{
  "n_layer": 12,
  "d_model": 768,
  "n_head": 8,
  "n_kv_head": 8,
  "head_dim": 96,
  "d_mlp": 3072,
  "vocab_size": 32768,
  "activation": "squared_relu",
  "norm": "rmsnorm",
  "norm_place": "pre",
  "norm_eps": 1e-05,
  "positions": "rope",
  "rope_base": 10000.0,
  "rope_fraction": 0.25,
  "qk_norm": true,
  "attn_scale": 0.128,
  "bias": "none",
  "tie_embeddings": true,
  "parallel_block": false,
  "extras": ["capped logits"],
  "init": "uniform",
  "init_std_qkv": 0.0203,
  "init_std_o": 0.0,
  "init_std_up": 0.0203,
  "init_std_down": 0.0,
  "optimizer": "muon_variant",
  "lr": 0.0106,
  "lr_mult_o": 1.5,
  "lr_mult_down": 2.0,
  "beta1": 0.95,
  "lr_head": 0.00681,
  "grad_clip": 1.0,
  "warmup_steps": 0,
  "schedule": "wsd",
  "decay_fraction": 0.73,
  "decay_shape": "linear",
  "final_lr_fraction": 0.0,
  "batch_tokens": 131072,
  "seq_len": 2048,
  "doc_mask": true,
  "train_tokens": 981200000,
  "steps": 7486,
  "dataset": "wikipedia_en"
}
MLP neurons of a small language model. Each row is named by its layer, matrix (up: input weights; down: output weights) and neuron, and shows model dimensions 352-447. Each number is 128 + 32 x the weight over its row's rms, rounded and kept within 0 to 255. Numbers have three digits each.
Before each neuron's rows, "raises" lists the tokens whose logits its output raises most directly, leaving later layers aside.

raises: " Soviet", " URS", " Russian", " Qing", "vich"
L6.up1114:124171179130132131148109141132161077122116131139162126116140113122155142132085131126127200118135157183143152094095135091168145092091116116150163145148069103128136088129132156119158161134128100145119111142091111139144107098149086081149151087126120134180095138125187112124180135108153166123
L6.down1114:078132090101164084134076069100190124198135121090138148097111099111103135152208094142123173139145107136131114101173059095108084144148118173209102130161096168066121112159140128170183150072141142149124140096137082155106158127159055148138103150146156047102162154166138087153199046099124112114

raises: "ched", " the", "ches", "LA", " connect"
L6.up1828:100125046135182182163121169164113122120049108123143122085082159087116139129119059107168110154123127080157144139085169115126135169193187130101103095132129117106176127115098118117161117145110165106157103111178100122109137102145213060163082117082088147167114133110169138108098065135126073107
L6.down1828:147103126127091141126093138047083141150130080119157078145123085163120195185129092114084119172182096118060211180084148155137155106116140062166068145119138113108143153126113097119168132113205116121127142158117141154104115102191122127160107124187087127100167143146123160105164073105161150103

raises: "===C", ")===", "===M", "===R", "===P"
L6.up307:079138108134123136162113097156148087142124116092146169139080119149178120045161144137126179070130168138149138163150147121101105079113132142107160154146088156163100134155146124155141133128181233105146120129133173188105119132128160082111096184160130153069139184114104101116120172084154195143
L6.down307:146153125111094109115145161184140118132146099164185104123125119063192156096197162177139106145117146082143121153072128163150147111127077157099124115111138123107109163144087106036111183102091084152141114120075123109131160156102046112137134179087125112117145133084075182122146173126077164117

raises: " advisory", " board", " Board", " council", " editor"
L6.up1345:104151081126140116156030147145122079093138144166140095104101129137120166075145154099143109133137122140142146134151092131170108099141107085127130111146118110148152095101080170136196180117150121098118121148130112089107140134119132148125092122085136151074102148130138073102128065110078144170
L6.down1345:105069108173137083130140143090151175153094168170103103137139153124146108168154145091164129161113160094157121173097105100055100115124090122203115128095107143143144131109071181164165081126061116153140177132160156120061124147127122145079068104090155150140090125124085155137171138133099142102

raises: "ullah", "abad", " Ali", "ali", " Sidd"
L6.up924:135152143172134136087127108129121119159136076126140133117124147061061092126126146175131182080118131171075072146100163119172153138131133101109095120109137165118143132163119153131111097136154149086131113157164135100107147098143103114151125099065170157142060134121149175130122066131177160129
L6.down924:089125143148132179183139149136199120151117152075152116039192159103165132167117165113117196070174143141126160090169136120137174127091183141148123142133130142154159128214116111082158144095157175163142182112124123137142064108133172103124195136082090113164114193042103134089107139121156142173

raises: "ire", "ires", "ult", "ft", "|---|---|---|---|---|---|"
L6.up1916:101133164121153123100106168146084116067126071077159114122095162130132115135112118070124155137194154126111145133138087131192085135088172156123115142164133133102104096133084112117108122139157090093098103114191155054182176131111161095150126165167154152078133175133129128130127139164108101117
L6.down1916:177142088137144080068160109179149089091162117136149125117137158130150138163101183166091140131099104147175087084116151105116180179163163124054161154096134139166197125134136132083163098096114157109079169141150150156143202199101144105116126181168147133132149111060160153118135162120151141095

raises: "-5", "-3", "-0", "-2", "-6"
L6.up510:119197181076117122058107190134148066161051129151078146134128148117179104042129124135116149165112166187129118111104120068104193139095156113140140155180105087106132153096115042183140083124145131100175128157046141113159089075162130045096085134088048083107077131088166139161091126124104080166
L6.down510:170124107124139133141129176148141110166082190137090120114138095083106124133105124099128108056180100120132198102108066081089150157162135123183120085181183126139152155170071106145120152098083084124142071131109155142118099112136107106124116155143099080141097114068100127126115148109132093166

raises: " a", " an", " minor", " special", " several"
L6.up1063:110160146126075124119074170107110213085131169123139142112078102192113144146066193133054069189108125148214150077129100121134084126129167131115103075161096131098176082106111120145161103171087165052131128138074137085093117078081102161175109123164089170136137145152152099135128128150124183114
L6.down1063:169133104114096121141130098144133138145086109131119124126124098069155185122153103083113123108128112122088112105179087123155106139152107200117204117106194199100103107118153095163127063162106139130086169141140063139152130170131128152141167109069063092102132168167146114101133168115113152174

raises: " still", " remains", " remain", "|---|", " continues"
L6.up379:129147158157189144133123079166156151167110080122123131178123108109072102112084113077131163123141097170182155117147144142143070094145127107167122144230166111133111127167123113136080096091146139189115150150129133162155150064139125103105115145099083082153196118141145143043079099130198145118
L6.down379:170043150175165199110116162114182126142139142144141137111142082126088151173196108101115180124127106105104140099165106135128075136102102153143148068073121148134144155118133139186133129158076094151021076140134089132109145143179148092102168112134155169193128115128099186175113126181123143106

raises: " Dr.", " Jonathan", " Mr.", " Andreas", " Jacob"
L6.up482:155140108149104144111125154170153085132094150138145146115142159123125143131155109150124149139075110135118129126077140193149137119183125065099160104107114179146113169113097105131162125135141127145173102122123164136162109102116123053088110141125160121107145138124178064152130065125124185098
L6.down482:123118145145132120140159196192135128148115155154150032146072143129163089146134143194158155176136139118147093139124126150098143107104095102120106158179154074110125061138116112123096186191151095122059146143104089151179089123108078103155160116124046189132130065102087118100122115143128116208

raises: "'s", " was", " ====", " as", " until"
L6.up2443:083153067086139126165110135121170104111139115099206104113105116144154161137134116188184101082114115124172083125149131166090163112114132107138142098149161161107146160087198174152118144114155169168111139126099152164124123096127159134092120119213147141090157107094153097071118149135085181129
L6.down2443:104168128143119091114108091174127146156164171082157107079153120063156135180100099100091150082167209107124154128100103172072130134085082146139132136140105110140095103121178100155063131099094083153125042166099079123089148131100102095104099214099133168120141080134102096179104134060180113133

raises: "ge", "ker", "ger", "gen", "kin"
L6.up2427:077110099158103079109118159112172150151103095102113108130105167110159107138119130104187105113118173150103104105129130159115070162133156137149169147148169128142198127137099183115133011151099143117090098166138108099121179125099134175170130118127112100115090077136134067067181111092117121157
L6.down2427:161093059026140054110099152116104075138106174178155171155087115092071135178124089142140122114174113077167128166131145075168088108154122133145185093119187118062136127148121128160106103062142125195106154200099084133114134092130058130201112128079128154093151126165121072099136126085152127136

raises: " hours", " hours,", " months", "th,", " months."
L6.up929:132105106121121176159100158125122108202127166096097099228047145137084115088140145115112141133115112184096085173120110192048154107164132095149160075184177145124187161161172104146104111101160187168144130118092170112090107086183141163192158137124121118120113168113187102097138141111184125095
L6.down929:133146127112155106113155130125052103163161154097042058074097150060165155080113152080113106103115138140118127181159142159129160107041100168162164122125172153097144128126080117105097115061154086168100095118118140090087164072147098165120149164151164164070141177164139118144209100138097158066

raises: " Space", " motion", " star", " planet", " stars"
L6.up1907:140115144177171126122081145062133107126113084125105170078137131140135139145081133130082079162109109156142038115144135121210131113104140093156081120139135077099133115150128104109116097104155144075135068129088135148128133127108123105144154126135072133099123061184135147149174172115115131106
L6.down1907:137154122045131166187061082068151133159148109152118121183102157171100086132139126128152042123148131122141155158151112147217121163077121125107066120103169124119104162140147092122126135122173112096166216141104133154097098086111131113129115150130168080098162145155104126136136185100173158131

raises: " crew", "ished", "oud", "ement", "jar"
L6.up368:148144181148134090149134129103143179122150159121106146158094081165119154100136131141155099098102069125165105139125132138097113105139154109132119115070233109104112142165101076090094157063168108095102148095131178159169093132142089124111163166116155120149116166095081061211082146131176132084
L6.down368:154150058132185131136120181161062158138139148091146117130090053065205147127169168124139102136131147125118135157117116161111097141145121176095092126119147088147166069118163096150120106111124093157082133112100109163101115132150121077099128128134180146142100168051152103175143157135121116037

raises: "ity,", "ity.", " why", "ity", " front"
L6.up1922:142117116105182110109161130127112135061113126108175097140121093131139108143165119128073103116142165163139114112152131145126167178135088164131097104129115175151101093164100111159156118085126134139174118157186077119082088064081164117154104109163080154171091181061113117160125088134143109084
L6.down1922:082161135106171126208155130118123174114121161171139167160113119108148070098108136132187093092105133161145120123119071161153110150163080087131168155107132160128103115113147165112210112169126092127091098128134112095125178077115149125102161130133178128163161094142170181114122052094105103188

raises: " all", " across", " throughout", " every", " around"
L6.up2168:150156157164137081156126171159126053111139169132137179173071173121101159097104136066179115153066145114109115189111119143062097155123152133142155085120072127059144141087168094161108149155088151115131093191132140108081201120153174155157131134111146151173131146140124137134196099146144146130
L6.down2168:078151136132135171062121089137087068087149135154105156140121126162097191094072135098179085136130134135126093182122169173082136148070103182149108094175116107161103126103151139145187127125104141138110070138122083163098100177119066123099143139109182160113106123129164107112146204083157081137

raises: "y", "yp", "yll", "y\"", "back"
L6.up913:133188166109097134134136225125112156125094170142085142133126120172163132138141104112126153159062092100148128108126151174113105119121107125150159082140123113156147138127174157167133198101101174074116112197090130186128134173118151057140160069169134131134113141149159163155148132185120157102
L6.down913:106168152106182074087115166103059113090144143113116147114090106108107131120153137154181086137135106116104087129131183095121162131069108071172152096055121090143120132165160146104095133128117143063029095106113133128112105134080087107050162077092085149085099085098058160133158132094206138116

raises: "ship", "th", "ial", "ship.", "ries"
L6.up2700:153057119166138120079115122145138142197165193154144121083093135196120117153106114111172134126067071159150126112121093111152124150179113134139113155177133157098166116187141117083103154126091137087136109082119147154116136106135166180163182080110105093170117069131174133072156144159082103140
L6.down2700:177175114126153179079136141177106130164112132140122088170141149137128106118103140063149107151164166144146117150224130103160085085130120153084138139132188114090124107138125128155121150112093045126096130133067085121134140104124125177110115129123122122080114127130141167132150104143143173237

raises: "aga", "age", "age,", "age.", "ag"
L6.up2463:070114179115056126092156067113093139145148139136169077154061117156139193158171168128145138120097178078112129094153142152175115149081180138182147118159113121142079152098164109151130124195131138164092167167103068043106128115131159081129144116128147121148120119095156109079149092112085094160
L6.down2463:142086142178128125073177143172163179145124070128131098112073178122093174100058094156100075082163146146075088096150105153153136045132134163139110152147138131090100144139122135103118110100135197048124142163145066157091134162112147181134116107183105194149103110113117115107099090128115074091

raises: " than", " likely", " responsibility", "aring", "pe"
L6.up101:108118107109134124089124155108151113168126135152161136119141122124062147067120108175116109147169091128161096160130147146095145131103143169130164109164078149084098129083192161108132156120158149154151103127117096171125122139141127146169097109122186102150113162094150105090111147114141105097
L6.down101:175097160130167155089133165093111051156134111149053092106126111141139128176162054158170157172129122127109111172110105169098135110068126109143130132184094075089083167109116169121139118178122148086072138147137166083159150155139144109177058148104110114146084112109107122123125132145154131104

raises: "–2", "–5", "–4", "–3", " Formats:"
L6.up134:085108123162117131149092165170069145096171164138204091145160097155047127098075189176106166191105103111108138111166154169057142124156081001129106177186171132135131118165142085111094152089109124117161111104083154142142152109115129129125068156141117147143172103136118104111159126185137126126
L6.down134:113191124120120061168087126129149095146150113110092103108146137155169146126118137138107119098096134146183138156139170074113144165115129105082160095206179107128152134121130104157094158129117108118130086129093117160142118147124090128149134191129130181145152124118124110118140154121197092134

raises: " by", " via", " re-election", " by:", " entirely"
L6.up186:108140153130095130119131135183135162138088152126124108161122129180150159116147167123157086101108205097108139119170199135112130140129122175096061131128135075125106110150137117190107163101163109137128122148094177145156167099128037062144089116147093104139122170162092105162095185133172114148
L6.down186:104162160092138133170115163146146126154154130103141130115125096132152168097037119089103211105151178101165157130129158084134099146151180118121173136118113184124106089105071172138156153135049090149125098097148135128121177184210102151131079140088175095150110107093092089134096112172147142146

raises: " feature", " part", " features", " idea", " addition"
L6.up1925:118124102144178114129219139143096128096098148108108152173059117166078171142113099210145074122087153142075139118124141127118104147151169190159146110115112167160133090187090161193125179094169077155099111093145122127124099148169126159171086115194100190130118101134102153066081139129106122126
L6.down1925:133091112156176149133181161090154212104107181124160152120129116158147112115141129135164152142088053049151135116093114073148070149110099144170112233142171113159168114132102120145166211122153096083116107138124120131092133157136104112089168175091067153139121096170122149102117106156065112125

raises: " Opposition", " Coalition", "ependent", "ward", " Democratic"
L6.up2510:155136134123141096133140092084120108102147175158150125127152125095157123147132141142108143138067139119136126135151128139130132109143092125152165151150122161152134168165120175160100056125108122145116120107063115100105161122158113145125079112124127082121150161123150099155125184154136088130
L6.down2510:179091176118101114160103109081169128084176148118120052139152139163142131166119073130094062114100126088176175121150150145110091087158152133141085181122094231143118094149116154140132114155137090173103165177096127106179162095140090159198182116093125140182051127127081153107110093133125074113

raises: "05", "45", "15", " where", "04"
L6.up965:108058114150077057113114165208166122070147126083128129148098103111089153119168136084155136159105181127123144102135081155144090059158067124117148087148143140111111111104102147104136143119159151102182116104130157131103186075153163103102142205158160130142116131154154191099097108119150126088
L6.down965:162145102172087166161139134130144062105128159128144176094130106069121131123164146144081111081124160143115147104152119156114135056131087094097117106183181164119200103172134172124061116091093104153134100108109113227130097153169092109172096166137170120114144171142165181176145110105155144155

raises: " with", " by:", "ries", " by", " each"
L6.up1245:172138081146151119133103222139156107127122122204183155104076168122168094128085135124173095164125088129139116091144162110086097107122128150113108122191088133218178094148126115105162145126105135083112142141138137124137159090112156122153075187169096073134111157121118177177118164119165131076
L6.down1245:136130137106140107131127100103170139128103180154095125141130076071135083129112147152092173139113165118104145087122084145174116149136227136127193113148142112152200100120141145113159120096102072168113167083108174071109129164088090127166124187165054144159094080121157090120046080127151152119

raises: " (B", " (C", " (M", " (H", " (W"
L6.up1554:115127129141110111112122146115119105091138149131115075128116119122128084105100059147056119101061033129103121157135150102120120095184180119103098147097096170123151133107128097081149121151115135119137123057113086113145156099165104136077147099150103062106131165191126123023091112182073112155
L6.down1554:087139100125122085158134109159107152164165150086116086168121152121160141154150120143123068218153149092150091130096165070160128152107131116147104194119149128073104089132162102115092177240156158093176059141151147121094148151164134145133144123130078132092168115136145067152127088122078137136

raises: " 1–2", " 1–1", " 2–3", " 1", " 3–4"
L6.up289:075118122123136090111147163178101099115137113102192110169045163150117071176162184101085109162137153140169150163095095113053149126125155173114122082161169112131125179110130075166190165152123091134201122150138069147146125190134169180128079130106102047134144140131130119147110135110158146066
L6.down289:121152141131166151138125109060111102126135140162127109110074158082117087143134150107105165171169127113157059100113118094115094184117180127130125133115154067130109141140129115114157166077128106145118143130154089199100160123120153149142131154096111115149208107117156178203126126091135108130

raises: "ism", "ism,", " faith", "ism.", " worship"
L6.up1537:128098121210132141149101122157164076143121146168160081140086127131141106130113098164111180156155080156100072140144138177115157133148170073116109173120170116096132154145130158102148157172091117109106062143114106077099136176120167130099120064106122148175141151174110125160129109083089081106
L6.down1537:110112156130090136193113074110179123116160084118142076107071167116162166124089095117154132069207116128095071155089106119144132080144160113130102116102107177135117141093144167145108143146059109201123121167100142139103095175118120173139135138099156066150108169097129101122118107101135099125

raises: " their", " different", " other", " specific", " distinct"
L6.up2191:157157091138087102145127129119124172124148055152192165095176135122067153177124114097148092108175148103127069093145120124133095105179103052151113147106115164163134160126095115165122146118158173102132101124093149094094115107050113116150151144179155181125134163102084140147111126172170150147
L6.down2191:161158084177105146154105167075121135113108146124160089144108123140151116140148101144088094090160142180146097129135121082111144137115176115145125140123156143098138114090152127090198120147122111088121136126096066180076140137131046098110125141102124120176127120115126134084129162118112143103

raises: "ened", "ally", "ed", "lines", "ually"
L6.up1131:118113122090195148128100171161132156137091116112101134143118066091084129094188120092132131088144104160162132089129084127115129074152126228161145152098146140130092096202087150117144134124139106146173154100167148181180081122090118088103108102122118098161174154160127183136061054129064116112
L6.down1131:117168159117161110134075114101191116194120157130143108107120128065081151098171132161113173093154089150156117104131112144124172138140076128130158188122081134152157142121124144080185114067200086174126156130152089149069090146131175107158090020143162167131072100132133098123139174145121139134

raises: ".", ".)", "ine.", " ===", ".;"
L6.up2425:149173147113111149179107105131181146116136125098072131127138158144099074084111160164140139153162142127125136119171123159089130110131168149134133141139107170146127077081127106186062138053143160116120120171096158145150111125114055140154096123146116086151152144115049086135123178115109142109
L6.down2425:079113115146170088129130106162140151120099106120098152150119182131142132173171143112087180119151190146198176181100091150120159079131134181175112134193149107161128109094118106122153100128099071170146145138110130124083091098095129176101180119096098114098107161100140176171116155139132120120

raises: " more", " so", " longer", " larger", " greater"
L6.up686:125102094222167123149086129141128155143163145114063144094117125163133083135103156100131135217100174167168108112149206162181132170114159084135151088157149112076155084075181140116170146078105168043167120157105132158143080141168152139146096125129162139109130147061080095127123106113104113150
L6.down686:142156090131177138119098141115145107123148085111145131105105115131192136104112166131159159095132141183116097152082098113188127158097144118169122121124147161132110089064132172123116136182075122138138109127157144125191121132138093107047098135160082118078217145120068075150095098150152129160

raises: "istics", "uter", "istic", "ot,", "ade"
L6.up602:124193131144145175103121120117143184086167092155171149130083076111135171108160136116057116158061110109178085112136171115169141149120153116091073122069120118142169103149150100174113104101139186130140097150118171101142144160092156124096140170135072091186136181082186077100117148100097187102
L6.down602:158126120176118065157118054163095136071104139132142129185124072104125117131120104095144147135116128061098120148172157143145107130106122136119138133093094147060107095163163132162175067080103171109113138118108128108085112194098141121113187124125139163099144098123146092092136141082082150126

raises: " predecessor", " cous", " colleagues", " teammates", " friends"
L6.up586:082111164089128148108142090092139079086097146096152138096152177065119083170102065147122138171141110123064136202140097090088130154169069145115104132133121184100149098147124166116050162130111129144155174124147103190132123119101158123107111166093080157125138121122110112159096133095145132105
L6.down586:128097046105097183101152068102101145106207129148065152125116108088125128118109138166163104148143080116171133106109125127207189181207116112144096054103164149171150177130102117099145124104143122133115149134156160178135098119127125118094123139123074182081131141081105139147094154034106145160

raises: " over", " cult", "ce", "way", "ours"
L6.up2450:164163164141117135175084093185127134078147135116133118144070107158087156174145143110081073092160121173117096154170158158180123125098154114158072127118167106160128155186158108125185136139135065094112123124176122119025210130144129140056148135089169192160148071120173104159115153118187146103
L6.down2450:147094103144151111159091150135109126181181112138105093139067111137138218140080130126120107124120066118107068123118185116132088082136120147145152087096178122099138129070119176108160136144147086142157178140098143077141127142113072122142119074135118118193164071084137125144095136170122091046

raises: " districts", " operas", " sections", " classes", " versions"
L6.up2928:113089146118109109134111143175167110086112118115118153095164113099152065106151112155122220167141085148137123146160119151117122150198115114070144093151087140119161138107132107158093098086126112105127111123136130089168085100155162080121155147106045159129100157148108130059121105181161138104
L6.down2928:113172101127143112116094157156089161125149119107139109197128122123110120062120096085105059086127114179120156137098153103110129120089139126206133126117171173114023143161126132131134050118128142130065126144115083113219192093131139100109140123084155092156106089095152065148109144100091140146

raises: "able", "able.", "able,", ",000", " else"
L6.up2190:144123071105170166122105116167190165145091178153099122140092177119174230123178106160120145068072148167060178108127162112132089160113069149134153135139113103134185124125136111080104148173180120136134131124079106087113149102060156156188188104165192097196134114072108203105087142122182076115
L6.down2190:126079046086170114128115089160083097148141163147134137093153163119061133157122192172094169115124118122174090081109166105144021174189096171088155093174078147147131221162160130113127136076163153147132090131146087123132121182126146081096148097162112092141089108110140130078097153117105058158

raises: " from", " From", "From", "ments", " figures"
L6.up1095:081060123135191124165142133156110129151186160165118124189131103202126137106144134134149071117100123157056192141147147165190130142137101155085159158127146127145150078164150145106129156141144129115086110073167112123117123150168167152161113124103074151134206086106149157120165113129136112184
L6.down1095:108055078118119105178135139143097138167166152154142154120093104141114110173121140095138116167074092087115063183172113107064143113166146127134123168157174101118062106132119187064144059140148135158099099097136119186141140138099160171138143109127059106088169096096127063118099082160112150125

raises: " later", " later,", " later.", " practice", " follow"
L6.up507:162119141093111160145091095125089132167138121161060130097111097120048143119141156059144209146136137070124108091087149136121102121095155143126144145120121206167170128174113085134180054154048106174106132114187125164206063094097140115103125119113219061099204179140138137143107162172121105154
L6.down507:157081174128148145118078127123161136140149114175092056127120058163082159094146124084089138153117125082086151086066163078162125153134118106119134152082154151086095146182162097167155086189107155131064122152159099093071133139108117110174076120140104116130097130125171142147101140125155144147

raises: " principles", " question", " part", " subject", " principle"
L6.up245:175106166171140096117112118142101103100128173106086113145051116153198110073076137153120138163152166157057104116109201151153155085094138113105168171121140126194147118111120116107138129152099178123143115088127095093130124130145111093097115138157104185147092193161163104131117145129167144118
L6.down245:129181094114119206154119123143087102110127131087167144112145111158134123095102162194138116139171149060113091165145163144189140109165100086044101158081149081125179132177097141143213094158120153153123064152091124122065141115147137116094127108082099135160167149143103164171094116077095119108

raises: " that", "mat", " a", " where", " an"
L6.up1959:121139203126120083132126105111131069139142150168129121130143073165088126166078215112088103125118142217099109126122095134138117139126154170170121121142188058170100074151158159124143089133100153129085167122157127123126120120070089084116128064129166104141069097143161123195150140109110121135
L6.down1959:150128130115142129134118128095070134142126112138092108139089111128071154057118152186112102079136175147128068039098117160134128112159107170118185124129083171107150115191207174071182141088146147116112136152100160066133047128165079099144159096096118099161142204148124183071149154130101158052

raises: "ical", "icity", "ic", "ion", "ych"
L6.up1681:057109121118083117091162140148130142133146108171145097131144151190115127118094058111110175123176165154109073135206173171131118101170094138136130163137071163169191149102118104093098116152169114163126125154129068121111208140137175100140087144144112151144089135060132133090133156194092160116
L6.down1681:132127080124150179108140174162137126184107141124174111109160167166143156165070115082104105170153071096105076127172108174097120112137140163139117124092114165129146120166147166093086109116166208118097177100149115125093184179127132160108158142111071122156138109081151135134091133202108125107

raises: "ster", "ly", " happen", " down", "y"
L6.up212:098077060103120104107139102084108138081058215079060143143157117105140139124152136093114103154120135129118112135125170216155113146150157122125159158115125137142095149134101073152144185184091170089140087118162197067113184087106119157168123105159151105126127130163082132078134097163146091122
L6.down212:167182097137185116061110146122187151078117098148138115107140042090150121155160156161111118108135138125142102096086149115128128101145156167127182171139082132188141148092087137073112154082109120160118126156139112120124114192112153113165107095192092075149114072065130181158161126140118115120

raises: "er", "th", "th,", "th)", "own"
L6.up902:116149159126099163139077156102134184093109141085090131107100121159064105101121108143135144153126120161124070154108142171159040069147126116118109129148128091104118164093117192093154185102145134134194135154149132141176156096126174144120180127139144095089133188112132118087178130193114181138
L6.down902:168136072115164151085161128155123096082120151062150093108135159083113154108150126206157102145157148108206095113142100137186056148170091137188090101125155102129083156141108124086173133099138100099170109129158046100150140097175132124065108085175126084161148157094126215079128137045192133162

raises: "age", "age,", "ont", "ree", "tle"
L6.up620:151156123111121074113119153112093135145156096151127117154140149125164127179108094122093125110120174136119138125107115127151156181100109085122090090197124152146116086162158195157110106130113102110130168107113139048138076171187120122164116134121181093123148118080182147133079080113177179153
L6.down620:178142148151140159150133063149154138201119144122088177088119122097119121079110098140121119142138148129156100089089126109156145119143156105146112150131122140114157168084063192185108166156115106105131132138123128184126158156168175106129119209120159118115089147116131161106146140198144115152

raises: "hibition", " oblig", "ential", "ction", "hold"
L6.up1373:064125069116139142061125113149172017147109122086183087123139161093151066114141171095071155193152172203173040137138164192179184157120165170148170120127148133162156112161050119086145097182124162086119137106150149087116104135108134104077132137116169144169120085147117163162173081145085149093
L6.down1373:118136108110139110145117101105186125072145143103119158093094182182138064136141157125089125144116137128172086147155134131154141123099107159161120170141119136171144146079153149128171121149122101137187125019102105120103101135149065107113124136105153137131128155123139191144185091099124118139

raises: " a", " an", " Eurovision", " rank", " position."
L6.up1109:108099106104085130116109160070146170214125131114140174145107131128125166166140186143173168108176126220097129083141173163148121129141140153113149085220126133063114157074146150178115097088105154161141081128095105105145183131183091137105149134100137142132144098135148065124168097129157114186
L6.down1109:097104135146190107084099121123107103112125065122109118137114125128147084118074144116093101155012118120119137132155064084164123114082048172127125118148190130159148087157121127203123066130125087094123142125182113069145125117145144145152065113148067124055116144117083153125128120191102103114

raises: "ists", "ist,", "e.", "ists,", "ized"
L6.up2114:112172115134157080187137148192191172141116118116066121156183124120081115110105107139156109119082160138150142130113099055164133126078202129085121121138141088116115102085155125136136139165103128094185140123148082129168143126100123162202127128152092112121147111160131154074143077143115118101
L6.down2114:098083132146140069114157121156175087111089142142150131120076098073121130126119134125158161148125174078112136121153148102129158116143149110136108128144102112102121154105138094127113079204129137079152153099123117115086139116046130083157113141126166127082150083118115122092139158117177137128